Part of a small language model's weights.
Size: 10 layers, width 384, 12 heads of 32, MLP 1536 GELU, vocabulary 16384, 24.2M parameters.
Architecture: LayerNorm after each residual sum, learned positions, biases, tied embeddings.
MLP neurons of a small language model. Each row is named by its layer, matrix (up: input weights) and neuron, and shows model dimensions 176-303. Each number is 200 + 40 x the weight over its row's rms, rounded and kept within 0 to 999.
After each neuron's rows, "fires in" lists the words (lower case) most often at its 100 highest values on Wikipedia text that the model never trained on. A number after a token or word is its count.

L4.up79,202,196,215,215,263,229,203,198,270,229,190,154,174,171,204,168,278,195,205,234,180,241,163,150,77,216,240,166,182,179,150,113,146,149,195,237,184,236,231,215,212,177,246,178,108,209,218,260,254,162,214,142,210,196,174,144,177,234,216,264,199,166,242,195,171,208,261,254,198,181,298,190,206,118,213,193,258,147,269,210,185,190,242,160,209,159,197,211,193,245,200,170,187,152,225,174,216,139,207,234,194,247,196,255,205,233,169,175,156,186,268,181,187,171,154,188,201,78,180,205,167,237,159,174,237,163,192,227
fires in: "history" 16, "state" 12, "league" 10, "year" 9, "power" 7, "national" 7

L2.up959,240,175,177,186,184,197,115,224,214,245,146,229,170,255,140,216,255,231,187,195,172,187,198,164,148,114,193,219,221,247,127,186,177,242,219,179,218,225,250,141,186,174,230,195,164,179,237,180,267,210,257,175,155,198,178,200,204,231,139,267,156,255,151,254,145,178,182,151,190,229,124,188,222,168,207,256,131,220,215,208,170,183,139,198,208,176,167,232,231,225,243,226,199,263,194,227,136,243,199,203,203,177,256,101,133,169,281,116,152,165,185,180,151,169,261,189,206,251,183,206,220,199,221,232,259,144,215,205
fires in: "in" 75, "according" 5

L2.up768,202,250,216,166,206,247,221,180,218,261,193,214,248,197,162,180,243,277,203,230,198,236,159,250,176,221,295,218,183,236,148,238,195,249,221,232,241,257,218,140,171,158,120,194,217,217,232,201,205,259,152,132,105,239,243,152,153,221,224,200,167,205,189,218,144,138,131,189,226,305,226,180,219,145,137,222,149,152,187,226,211,181,210,200,235,217,250,236,169,239,173,202,216,198,204,278,144,244,171,217,219,123,193,214,109,227,216,126,214,229,208,158,205,215,227,169,138,177,134,134,238,222,237,133,296,169,244,181
fires in: "an" 70, "period" 6, "rank" 5, "part" 4

L2.up452,205,191,131,214,173,180,236,135,240,176,214,245,176,148,174,236,226,282,250,221,122,231,242,199,143,170,212,314,244,210,181,184,203,239,216,254,216,243,243,203,228,227,210,179,163,262,255,170,219,259,182,166,138,204,193,231,211,234,207,215,157,243,201,213,215,144,185,122,140,185,257,194,229,213,196,173,177,169,229,227,247,236,192,233,166,208,192,167,267,281,245,195,226,244,271,241,181,212,225,225,169,167,215,219,186,203,213,164,293,195,177,205,177,197,203,239,241,191,255,188,184,179,149,165,207,214,283,221
fires in: "as" 38, "but" 6, "than" 5, "however" 4, "cup" 4, "since" 4

L2.up820,202,219,153,186,236,252,137,225,182,226,168,252,176,207,220,154,230,240,257,246,149,208,207,192,197,142,218,219,180,257,271,177,145,205,186,152,198,172,220,221,206,91,159,192,167,158,222,218,167,133,122,205,144,198,239,216,207,200,187,201,237,204,214,230,212,203,248,259,190,204,199,211,118,179,189,227,169,211,261,211,215,165,207,206,186,239,199,226,262,190,170,226,259,123,243,171,263,213,129,194,61,203,210,147,108,178,141,226,223,209,212,167,181,259,285,215,233,223,135,229,173,241,237,167,221,179,159,208
fires in: "had" 41, "early" 12, "end" 12, "has" 9, "leading" 5

L2.up1112,218,208,171,179,180,204,254,162,246,216,139,212,238,175,201,187,172,329,205,191,168,182,128,236,191,207,224,193,167,197,229,199,249,232,172,215,192,214,220,212,196,239,176,331,245,243,204,226,264,171,255,128,170,174,200,225,144,237,195,208,191,139,190,172,190,148,120,131,226,148,174,200,162,227,111,230,212,144,201,159,184,189,110,147,202,167,46,199,209,153,210,240,247,142,141,243,132,161,243,277,170,166,212,215,205,196,241,148,221,255,253,194,172,243,194,189,233,252,122,158,219,255,214,251,201,126,209,220
fires in: "an" 64, "anoual" 5, "anomia" 5

L7.up889,137,230,200,179,275,174,322,243,183,221,192,133,244,138,193,139,279,224,215,214,163,184,140,185,297,195,253,252,253,206,185,201,194,205,268,212,183,167,218,228,159,245,217,300,168,181,218,246,273,176,201,145,204,191,233,205,215,199,170,270,245,210,264,187,199,156,221,173,176,270,257,189,253,210,160,149,208,161,262,213,144,233,218,181,160,207,146,197,223,229,223,182,258,123,198,189,213,214,141,212,184,173,105,240,177,216,169,186,125,265,207,247,125,180,146,182,244,226,216,185,222,290,171,139,240,197,180,185
fires in: "an" 52, "the" 9

L7.up963,241,228,228,204,197,222,160,174,204,223,173,181,268,225,245,162,244,210,171,101,173,243,255,273,190,157,202,220,159,281,162,217,211,169,178,220,161,270,245,157,246,199,175,308,248,240,201,162,196,165,217,187,199,173,183,225,166,169,118,261,157,245,181,183,226,151,215,166,232,150,215,176,139,138,176,201,186,181,268,248,240,146,214,147,180,163,190,224,187,185,201,239,188,163,198,228,173,174,154,183,147,118,233,274,168,167,241,221,176,236,195,192,203,189,145,232,166,135,179,199,235,253,146,189,215,177,206,203
fires in: "the" 60

L7.up253,111,193,227,138,164,173,242,188,248,212,261,171,192,226,211,201,156,149,193,146,212,150,217,212,150,212,263,261,204,217,190,276,225,211,244,223,180,276,203,163,204,182,188,170,220,234,142,224,181,227,175,234,179,255,196,274,183,124,245,188,209,160,239,213,145,157,181,264,177,235,278,215,192,230,148,128,172,174,221,228,161,222,197,172,164,220,260,197,213,156,179,238,164,279,181,268,205,179,172,184,221,156,223,214,219,242,234,202,245,204,186,211,147,200,189,256,232,173,203,195,201,173,196,202,250,181,294,159
fires in: "to" 63, "be" 6, "also" 4

L4.up702,148,304,212,175,220,210,234,217,161,180,182,120,156,153,278,170,180,142,184,182,179,205,184,159,217,295,247,164,235,180,212,247,211,229,213,292,197,193,194,191,199,251,258,197,194,248,240,206,273,216,216,195,228,241,204,186,240,168,222,195,180,253,280,152,192,199,221,214,188,166,221,204,208,219,233,174,176,249,234,320,196,209,219,253,257,199,238,216,163,163,201,264,192,187,253,155,224,136,199,190,154,186,206,163,209,228,237,218,236,237,217,217,205,156,202,190,239,226,202,183,264,215,212,225,140,162,245,156
fires in: "as" 42, "on" 12, "allaire" 6, "website" 5

L7.up641,138,227,143,174,220,183,258,232,203,240,252,227,182,233,221,224,233,182,175,191,212,97,180,215,204,266,204,188,190,205,188,238,230,217,258,232,176,185,180,200,222,176,212,216,156,257,252,258,170,247,211,222,215,264,148,232,235,222,225,131,217,197,191,205,206,199,172,272,204,180,192,208,179,207,207,261,168,183,171,209,189,162,231,181,197,259,229,275,174,189,146,154,139,213,271,189,209,204,157,217,128,134,213,275,176,212,292,160,119,179,235,217,112,239,113,257,264,223,229,175,111,247,150,219,214,183,349,166
fires in: "would" 22, "can" 10, "to" 8, "ramanathan" 7, "will" 5

L4.up1105,220,221,213,183,226,185,296,206,179,210,185,190,177,273,112,130,246,241,177,179,152,277,174,202,280,190,220,275,155,202,184,260,250,177,231,201,187,178,201,200,280,160,239,285,213,296,173,150,160,233,226,89,207,184,236,183,204,189,217,180,189,227,226,237,229,195,213,275,229,210,240,201,222,210,128,277,213,131,237,208,213,130,194,242,238,131,201,256,201,206,171,187,229,155,216,244,123,229,190,186,211,170,241,346,179,264,154,181,139,167,207,240,148,239,159,201,166,147,200,163,199,201,163,208,179,158,224,148
fires in: "an" 92

L2.up713,201,238,217,137,224,191,201,155,185,210,267,170,158,238,181,240,144,144,177,202,209,196,205,182,231,191,177,89,224,242,187,152,135,192,256,173,97,147,183,155,166,217,187,206,170,180,164,197,184,274,175,197,212,246,223,193,259,163,209,177,142,134,206,216,175,248,228,195,172,231,173,163,221,99,168,227,217,224,196,245,192,210,136,175,220,131,233,210,276,212,192,123,227,239,136,183,158,168,176,245,225,227,181,184,195,227,202,210,197,193,216,154,118,192,162,204,224,228,193,186,207,196,262,175,229,192,217,165
fires in: "with" 50, "has" 17, "candidate" 15, "have" 11

L2.up668,176,203,201,238,252,197,257,234,226,215,177,184,220,145,203,184,221,169,223,84,147,240,208,141,211,207,205,156,229,239,184,226,166,236,186,173,89,266,235,177,217,180,170,181,154,261,155,281,182,237,231,202,206,255,145,245,189,170,172,229,162,192,198,256,154,205,237,182,147,258,255,190,273,209,213,155,194,202,184,221,223,214,236,209,177,185,133,166,137,218,189,150,164,207,230,184,172,172,189,208,222,198,202,154,201,242,186,161,255,221,278,120,108,194,209,173,191,198,172,157,225,184,200,182,234,178,193,149
fires in: "year" 29, "days" 11, "months" 10, "years" 9, "day" 8, "month" 7

L2.up631,230,167,227,186,193,173,265,256,258,209,218,174,223,210,189,161,235,169,163,197,239,215,186,193,97,235,245,287,222,169,217,220,182,207,225,158,208,189,145,193,226,233,189,256,205,263,170,179,172,222,182,247,131,144,237,204,185,230,241,195,136,191,230,141,218,147,189,156,159,316,170,170,197,185,166,191,209,217,102,160,226,129,165,155,195,202,203,274,197,148,188,149,290,242,227,170,188,224,194,198,213,101,248,212,271,191,166,131,231,225,187,153,254,208,204,199,187,228,184,184,239,196,210,176,230,200,185,255
fires in: "not" 67

L4.up103,147,226,281,164,177,263,175,201,215,203,268,233,210,225,148,258,190,210,206,169,173,252,240,178,207,221,209,246,240,185,168,235,161,169,225,182,162,229,193,207,237,154,120,181,153,229,189,230,195,236,187,280,173,171,187,259,214,187,216,216,142,219,199,232,169,193,232,255,160,234,210,180,157,217,161,233,182,130,194,231,200,80,170,231,243,158,242,189,244,208,214,213,213,276,145,233,262,270,270,170,147,184,228,248,157,134,144,137,220,173,151,211,192,264,273,333,314,146,147,181,205,198,242,170,190,160,201,189
fires in: "from" 69, "to" 21

L2.up864,239,232,202,120,224,207,191,287,236,241,204,267,164,168,219,158,204,281,238,215,160,181,198,224,212,120,254,95,301,230,122,169,160,168,152,188,223,181,246,209,154,234,170,243,286,212,170,186,229,209,210,163,216,151,238,232,241,225,204,240,151,166,235,211,157,149,173,203,197,179,190,183,168,241,204,100,213,198,147,268,196,180,220,137,201,224,198,135,228,241,216,191,270,214,189,141,193,245,223,205,263,151,232,179,234,155,161,213,206,195,235,157,170,169,142,225,197,232,242,158,178,238,190,184,178,221,196,178
fires in: "that" 80, "tarzwell" 4

L2.up429,212,143,234,131,154,189,228,213,212,169,248,268,204,218,148,190,197,241,156,212,197,199,153,191,172,235,162,247,210,187,196,191,191,163,189,145,208,233,116,183,153,246,199,232,221,168,207,140,232,153,249,207,166,170,238,236,181,232,162,219,198,157,233,187,180,229,195,242,209,222,148,222,194,225,240,227,181,232,146,215,218,145,215,215,150,154,174,270,268,187,198,233,176,204,124,161,198,213,234,291,185,194,213,123,231,213,292,194,227,193,278,166,176,201,207,215,321,186,159,163,150,183,242,218,272,152,153,246
fires in: "not" 28, "no" 26, "race" 9, "t" 9, "god" 4

L2.up944,143,192,189,129,188,218,231,202,137,152,143,281,190,215,130,205,319,207,245,150,194,127,167,240,272,211,207,215,238,226,241,197,171,250,187,186,227,212,161,253,132,224,195,234,150,246,126,159,285,154,238,264,276,246,224,220,191,226,259,176,148,218,249,191,212,173,200,133,217,149,231,237,207,228,162,195,181,232,285,239,213,175,249,187,178,198,189,166,229,140,259,127,233,236,266,159,213,233,180,206,149,192,173,142,254,229,230,190,318,178,125,205,216,279,196,250,152,237,288,205,267,180,148,181,185,176,271,173
fires in: "as" 85

L4.up355,197,228,145,206,265,167,193,216,197,201,242,164,174,205,178,179,174,161,173,199,172,175,259,229,180,257,204,265,198,241,157,241,151,209,191,208,114,158,184,204,235,196,227,210,232,184,228,227,234,225,244,193,171,210,199,209,190,187,211,204,210,234,173,188,159,199,141,244,189,263,233,184,256,183,186,212,200,239,138,188,238,186,141,172,136,171,201,208,317,157,247,138,203,175,227,234,94,275,146,223,201,227,238,164,169,171,221,206,162,225,211,183,224,269,210,246,205,237,267,146,181,113,154,186,177,212,204,204
fires in: "but" 32, "while" 16, "until" 6, "son" 5, "november" 4

L2.up1030,190,147,236,121,228,145,126,102,224,219,152,202,215,224,195,180,185,225,250,174,234,175,190,195,214,145,249,245,240,144,180,261,145,215,211,201,195,224,189,185,181,195,237,203,195,238,263,176,199,165,242,205,197,209,196,190,245,231,189,161,268,228,272,196,209,165,256,225,204,182,218,150,230,211,268,96,172,167,237,206,249,137,202,203,236,187,260,199,273,167,255,182,189,241,187,242,213,198,206,204,191,180,207,229,209,272,276,99,168,155,190,185,174,170,189,192,198,122,223,212,219,233,261,147,257,168,249,164
fires in: "16" 20, "also" 14, "2022" 11, "28" 6

L7.up1388,172,154,212,223,196,215,137,289,226,271,218,238,145,113,199,225,227,192,215,153,177,162,197,167,205,240,162,218,138,216,185,223,201,181,173,210,203,265,178,197,263,184,285,172,213,224,157,163,232,283,173,146,211,155,170,195,190,175,246,264,178,276,117,167,116,235,211,184,146,179,176,203,206,152,206,223,165,200,218,189,257,197,161,157,265,185,207,258,260,238,246,205,142,231,136,179,182,199,162,157,292,190,149,217,148,210,219,218,189,172,217,258,148,189,258,252,204,165,212,213,185,202,200,253,148,257,170,226
fires in: "that" 49, "n" 19, "of" 16, "grizodubov" 4, "w" 4

L4.up1147,218,207,244,178,214,165,146,173,187,176,183,208,183,197,161,146,213,252,170,130,151,192,214,185,239,118,149,202,198,205,269,242,172,205,154,209,194,248,229,238,199,175,259,171,146,295,182,184,170,241,141,239,167,239,322,208,254,103,197,195,148,222,199,170,227,152,171,244,147,213,232,230,214,243,231,255,205,208,225,259,241,204,208,198,224,229,242,199,197,160,210,161,214,128,220,203,176,201,159,227,210,209,184,229,169,203,166,244,237,198,182,137,141,214,165,205,188,185,161,144,141,230,194,184,217,171,228,213
fires in: "became" 17, "has" 9, "former" 8, "create" 7, "with" 7, "had" 6

L2.up1064,209,202,158,168,157,225,232,160,235,193,221,158,192,205,252,151,157,197,202,174,160,217,186,113,206,202,233,117,128,208,216,174,179,226,231,243,242,198,167,242,189,136,169,126,173,215,249,238,226,248,183,219,237,186,196,228,209,236,182,237,254,242,172,244,154,220,223,302,165,200,275,170,179,197,196,163,184,168,249,196,254,203,278,230,173,216,216,177,154,160,235,207,185,165,197,138,199,197,208,220,195,125,214,226,257,151,150,205,205,206,262,261,209,123,236,148,171,176,208,226,204,274,207,173,193,193,201,213
fires in: "was" 60, "is" 34

L2.up1003,200,153,221,206,236,197,216,200,210,254,196,154,276,219,130,183,180,198,159,121,186,194,162,156,226,144,199,189,262,214,176,251,191,214,285,150,255,235,119,176,218,242,207,258,130,189,263,235,181,152,214,169,179,176,252,155,179,166,223,154,198,167,259,178,251,122,139,260,232,187,206,179,188,263,162,189,158,218,133,197,227,178,218,216,134,271,158,255,278,249,225,181,185,207,197,188,229,243,165,244,212,243,209,160,216,156,275,207,161,206,148,226,110,189,199,228,187,225,197,175,195,268,205,215,256,176,241,197
fires in: "the" 30, "km" 18, "shri" 10

L2.up1164,163,177,217,201,189,200,202,131,222,140,156,170,194,177,164,151,307,230,285,146,233,218,149,88,198,211,245,255,213,190,221,230,157,317,195,200,193,196,174,216,116,262,236,155,106,149,225,165,203,200,241,188,231,195,194,199,168,210,213,136,211,214,199,205,181,215,187,111,214,249,163,253,235,200,197,145,229,281,214,226,194,197,179,221,183,134,213,252,139,139,148,153,221,174,205,200,140,194,201,198,183,204,224,216,234,172,348,146,145,233,192,171,169,205,196,253,250,184,200,218,219,250,181,223,213,154,267,196
fires in: "united" 32, "east" 10, "west" 8, "university" 6, "hall" 4

L4.up748,181,252,160,223,253,170,185,206,163,210,183,214,202,174,227,212,175,208,193,197,184,215,196,219,195,257,150,303,263,189,178,193,194,202,195,145,109,146,143,177,155,254,204,188,254,261,245,257,257,189,218,208,193,207,142,227,188,154,202,219,175,128,224,173,226,197,213,124,212,224,172,212,255,252,268,129,216,149,202,235,185,193,185,201,208,209,157,250,190,280,192,173,159,248,232,258,110,176,237,252,204,237,225,141,183,207,195,207,95,187,307,129,133,162,263,214,243,151,207,239,260,218,184,195,238,252,236,224
fires in: "two" 33, "three" 10, "four" 9

L2.up163,177,191,219,212,216,153,260,163,233,199,155,152,138,219,175,181,190,237,113,119,200,208,101,183,192,188,181,252,139,207,150,214,183,236,206,241,183,246,219,253,199,212,208,287,227,256,223,170,182,177,203,151,138,246,277,152,275,200,154,206,150,174,194,210,108,197,160,169,234,239,277,218,167,214,198,155,199,153,208,211,213,196,200,130,204,185,168,235,241,251,208,154,227,223,207,229,157,251,229,166,266,160,225,193,197,181,280,184,209,237,189,177,150,156,133,178,177,256,187,148,177,281,190,211,272,132,228,186
fires in: "an" 85, "anomia" 7

L4.up1001,179,355,242,229,173,192,237,167,219,170,180,223,212,221,216,195,218,190,166,135,186,202,172,223,204,215,219,147,156,157,175,233,215,237,212,158,213,213,225,88,226,210,190,177,208,195,281,136,236,220,315,185,225,218,149,259,226,138,216,128,167,168,232,215,218,195,204,163,194,213,157,165,296,170,132,205,242,174,244,254,250,226,218,272,235,200,201,165,185,185,130,169,228,233,210,243,242,139,137,206,172,223,175,212,222,161,186,189,196,206,241,254,157,144,264,145,133,230,187,192,203,154,202,170,127,180,207,242
fires in: "kg" 15, "total" 14, "states" 11, "with" 6, "flyweight" 5, "medal" 5

L7.up1208,179,246,287,221,171,182,241,162,211,249,187,165,147,251,228,119,212,202,221,140,126,165,264,201,164,143,221,213,157,218,205,277,180,224,270,140,181,168,146,204,182,298,162,227,181,170,210,276,200,215,249,278,198,173,200,192,266,122,153,187,142,180,280,223,174,186,175,235,220,199,183,194,211,177,210,260,188,149,245,195,182,203,151,174,145,160,159,199,268,228,136,155,128,174,208,274,173,188,201,226,222,121,189,220,207,215,208,168,138,239,221,203,231,186,182,247,182,202,118,149,232,261,184,153,217,251,287,174
fires in: "the" 28, "century" 11, "1990s" 5, "1960s" 4, "2000" 4

L2.up544,167,279,172,191,193,204,167,189,217,270,228,272,209,183,240,202,226,195,127,116,164,166,277,154,139,112,161,187,234,219,183,232,182,167,201,176,202,234,182,154,187,201,225,173,248,191,216,174,174,194,164,210,119,208,254,215,166,191,171,226,216,228,221,161,193,132,195,268,186,191,269,208,147,144,209,217,208,167,205,250,176,211,266,163,257,202,286,176,266,211,170,202,170,145,187,218,181,246,224,238,220,151,187,120,162,236,212,140,241,174,213,88,194,242,231,191,184,180,198,169,215,209,206,102,279,137,264,145
fires in: "they" 22, "republican" 11, "democratic" 9, "themselves" 6, "eventually" 5, "times" 4

L2.up677,185,114,171,183,183,227,221,224,177,224,241,271,161,190,167,194,163,186,213,137,182,166,248,203,209,292,153,222,265,202,215,175,121,225,227,226,107,206,209,212,88,258,190,237,137,277,174,244,242,225,238,231,149,256,171,254,283,241,257,202,212,204,221,219,187,266,224,231,200,181,214,196,169,220,174,126,168,204,213,223,197,140,204,188,242,167,181,188,182,236,195,187,196,247,239,135,208,108,231,254,98,234,230,160,167,200,244,137,210,207,234,200,202,280,277,188,239,186,202,221,215,181,204,212,231,184,248,133
fires in: "in" 26, "began" 19, "after" 5, "as" 5, "beginning" 4, "at" 4

L2.up1165,245,180,205,219,168,190,109,175,225,194,282,212,133,253,181,131,307,284,228,209,143,217,182,153,216,201,166,265,225,234,221,150,205,246,181,139,186,292,209,211,111,190,162,200,181,180,239,242,203,184,167,234,248,205,257,242,143,147,264,194,227,241,218,189,163,205,187,249,204,230,222,236,258,221,247,189,204,121,202,201,210,200,214,226,229,198,129,228,171,250,212,188,147,214,165,190,190,221,246,202,221,213,209,146,213,120,173,215,274,215,163,159,147,205,188,256,179,197,164,184,135,171,205,167,235,81,252,156
fires in: "school" 18, "career" 15, "business" 7, "credit" 7, "signing" 6

L4.up842,201,230,140,149,229,175,165,220,200,175,248,213,246,155,139,174,182,275,159,107,222,176,213,190,206,255,192,190,242,186,146,198,201,142,156,175,163,159,187,218,213,142,135,212,212,231,221,209,261,236,224,209,206,254,170,166,136,202,198,234,280,237,205,256,239,142,208,119,147,236,104,135,210,155,202,179,195,249,180,226,274,213,208,294,250,198,194,199,234,128,237,185,200,136,227,166,154,206,215,167,219,133,232,208,215,136,246,233,149,197,168,139,197,193,137,261,214,185,174,216,164,166,209,111,321,213,142,171
fires in: "but" 16, "long" 13, "small" 8, "full" 5, "wide" 4, "while" 4

L2.up416,180,218,175,165,161,231,109,203,181,280,268,182,182,173,189,200,222,176,165,204,113,171,177,157,196,178,202,211,200,202,274,253,244,166,158,197,250,151,332,161,193,121,198,137,212,207,183,219,167,121,133,259,142,166,234,245,173,183,181,230,173,178,204,148,201,171,191,200,157,253,185,208,168,162,162,249,241,182,235,178,176,130,172,165,214,198,308,291,199,168,189,223,154,153,210,259,206,240,197,202,118,177,201,140,196,178,131,202,141,197,126,188,176,261,258,172,209,232,208,140,211,168,194,167,280,219,229,192
fires in: "democratic" 18, "jr" 13, "classification" 7, "sr" 4, "scattering" 4, "republican" 4

L2.up470,238,278,216,193,211,191,110,245,241,241,156,192,193,180,196,147,191,231,249,140,113,200,218,204,192,204,228,140,229,183,239,234,182,198,157,253,165,217,247,221,241,222,135,232,134,175,181,253,221,248,257,163,225,203,99,201,178,209,173,264,181,198,151,173,182,179,195,157,240,209,211,182,255,199,208,193,165,238,169,240,237,185,250,184,145,233,224,254,136,93,190,223,266,191,200,278,207,240,174,174,182,262,192,211,228,254,215,220,232,306,184,212,215,221,205,216,254,154,181,175,204,257,182,252,134,200,182,212
fires in: "west" 12, "united" 10, "district" 9, "ministry" 8, "use" 6, "type" 5

L4.up1338,267,222,146,191,201,205,193,240,216,179,181,221,180,242,190,168,158,246,178,174,207,125,167,243,178,225,246,192,283,223,155,197,184,187,241,187,238,214,237,230,118,279,215,214,275,171,131,230,274,213,236,244,203,189,193,216,245,253,257,211,263,255,194,277,207,204,220,191,166,205,191,188,165,175,197,170,227,223,237,198,178,249,207,213,184,217,238,223,257,280,243,193,213,266,194,161,190,237,207,246,225,126,167,148,221,259,288,196,161,176,155,198,204,199,245,224,212,220,257,250,184,264,200,190,178,217,179,187
fires in: "that" 32, "by" 19, "as" 16, "into" 5, "of" 5, "so" 4

L4.up692,294,159,144,238,200,256,191,185,205,196,245,185,247,143,182,126,201,254,217,98,157,214,292,224,197,160,285,181,202,205,206,226,180,239,265,185,218,270,222,202,180,194,199,219,169,199,173,275,193,180,198,178,234,236,296,172,174,237,175,187,226,238,216,225,169,168,211,198,139,123,224,237,238,177,210,131,214,190,241,229,202,269,179,233,239,232,251,233,193,147,153,224,191,152,231,263,182,156,224,272,215,181,165,170,226,216,273,202,221,213,217,142,188,171,257,202,137,174,216,169,186,235,199,156,205,93,204,161
fires in: "also" 68, "others" 4

L2.up1120,184,207,167,196,150,210,152,312,218,230,211,217,155,202,198,198,193,162,173,166,258,176,150,257,167,178,242,246,265,251,137,135,193,206,205,239,176,183,168,218,135,195,147,249,225,253,238,259,166,158,218,265,198,195,207,173,209,205,172,249,238,184,217,228,238,136,254,138,214,196,92,170,181,176,185,316,252,222,217,231,186,186,250,268,224,215,257,202,269,179,155,176,227,167,182,269,174,281,231,222,190,151,162,142,235,120,181,174,206,208,201,187,211,249,221,183,225,277,187,181,228,213,181,218,150,250,232,182
fires in: "community" 18, "club" 15, "scene" 5, "barron" 5, "group" 5, "hospital" 4

L4.up334,255,238,106,198,251,260,220,190,186,194,153,239,215,214,180,134,258,274,221,248,161,186,215,201,174,198,314,287,194,222,183,240,172,205,212,135,196,305,157,215,291,229,216,268,180,217,174,215,129,243,195,135,101,261,184,181,165,193,148,223,203,309,237,210,240,155,229,175,192,272,218,213,217,133,248,179,180,215,153,207,201,215,150,170,198,225,234,180,266,187,186,244,148,137,195,279,177,231,229,236,226,154,145,240,122,251,136,245,171,195,179,164,204,220,154,234,262,188,193,203,148,240,226,184,163,169,149,205
fires in: "had" 13, "s" 11, "a" 11, "his" 10, "an" 8

L2.up327,168,158,196,163,221,131,179,195,178,248,233,237,163,193,144,185,139,300,317,218,165,251,203,212,190,224,199,144,191,159,292,228,243,195,161,167,211,195,173,170,206,181,174,205,218,232,207,212,128,258,187,214,223,221,166,238,220,236,181,177,216,228,223,206,211,207,226,209,177,272,188,243,287,243,170,166,164,207,139,195,293,185,208,187,251,145,238,264,314,183,180,186,209,189,196,155,295,196,164,245,176,173,228,213,176,266,237,243,186,214,210,154,219,202,224,267,274,190,249,249,135,195,218,190,203,103,226,115
fires in: "through" 17, "into" 14, "down" 13, "across" 12, "around" 12, "below" 6

L7.up268,166,216,212,253,190,210,207,180,178,196,170,160,178,178,265,170,227,179,209,174,111,266,125,115,225,152,200,225,231,266,195,124,252,258,161,221,201,225,182,198,234,233,236,203,144,176,217,165,214,169,166,209,252,209,209,210,202,216,162,262,178,153,123,233,147,209,210,237,182,213,221,185,201,170,247,182,217,170,186,215,231,172,214,128,242,179,204,194,183,154,216,151,227,270,194,120,176,200,204,205,182,204,195,271,179,166,149,114,159,169,160,121,220,234,257,167,144,200,233,182,195,187,190,215,205,231,215,281
fires in: "was" 54, "became" 16, "as" 13, "is" 5

L7.up652,200,193,246,178,227,209,273,179,229,212,166,198,228,188,257,160,203,138,110,154,245,216,177,210,189,266,198,191,185,266,230,195,215,195,151,142,113,230,190,154,255,207,235,231,259,266,155,224,254,177,193,204,203,212,208,176,100,172,235,239,151,198,199,196,219,231,191,151,177,146,229,224,144,148,161,243,255,221,235,197,154,180,232,219,193,141,212,211,215,251,168,199,193,199,197,182,144,158,168,281,209,77,249,303,242,276,129,199,136,220,156,174,180,163,223,223,149,204,250,200,253,203,155,187,180,198,220,136
fires in: "the" 41, "this" 6, "their" 5, "part" 4, "member" 4

L2.up538,181,252,161,207,156,203,260,259,163,243,216,179,246,174,170,225,145,110,208,109,210,233,156,143,224,193,139,217,230,197,207,300,130,268,207,212,200,237,136,250,250,152,233,260,220,279,190,197,177,174,230,196,278,239,236,195,240,262,195,190,261,201,155,143,188,229,225,183,211,133,181,241,154,269,219,270,212,238,247,137,213,216,167,224,212,156,186,216,122,154,182,238,185,264,249,196,272,201,223,182,185,216,249,164,190,251,229,195,164,208,234,129,305,188,242,224,226,123,204,170,230,318,201,107,229,172,193,223
fires in: "2" 15, "ii" 12, "originally" 8, "party" 7, "initially" 5, "s" 5

L4.up771,109,225,266,183,250,261,152,220,194,194,216,211,214,182,190,240,137,209,225,198,223,145,322,192,182,239,175,242,173,235,215,216,163,170,211,241,188,207,221,236,190,195,168,310,213,298,202,259,200,227,204,195,225,275,236,225,207,227,220,169,148,166,195,182,232,164,241,220,147,246,146,194,222,156,166,142,227,220,226,170,199,225,170,201,237,190,181,224,340,197,178,155,327,230,235,197,127,156,199,149,229,134,258,305,222,210,134,194,133,218,148,262,208,238,227,277,155,180,158,217,268,211,243,235,248,200,203,161
fires in: "may" 13, "would" 12, "were" 12, "could" 7, "court" 6

L2.up1273,128,238,240,194,172,191,155,211,199,193,229,239,158,208,173,206,195,183,126,194,189,179,197,195,120,244,127,177,242,204,221,153,147,254,188,255,182,203,134,245,149,219,169,187,98,261,225,198,191,163,157,129,219,216,215,149,202,206,192,180,207,200,181,226,163,173,291,188,190,236,208,205,227,211,203,205,173,199,214,250,212,148,234,163,216,168,245,192,251,143,172,215,225,161,158,241,189,217,180,224,199,206,147,149,242,205,245,209,207,215,209,201,116,171,187,193,269,194,185,210,186,174,208,142,231,198,250,239
fires in: "building" 15, "band" 15, "group" 13, "club" 10, "village" 10, "3" 4

L2.up1041,235,166,214,140,154,185,200,145,229,225,177,193,189,179,210,183,276,299,295,112,196,169,198,206,180,256,192,146,228,122,227,224,278,233,175,264,164,159,200,188,171,180,218,231,154,221,204,119,198,206,172,201,139,196,251,180,203,223,193,148,157,163,248,168,209,172,139,123,220,206,195,254,180,181,199,165,157,232,201,244,213,134,256,193,212,145,226,251,208,155,155,203,232,176,242,171,152,139,168,175,283,200,224,265,253,163,203,186,213,223,227,204,148,151,210,194,260,146,250,241,176,257,189,215,153,203,247,189
fires in: "south" 38, "north" 12, "west" 11, "center" 8, "east" 7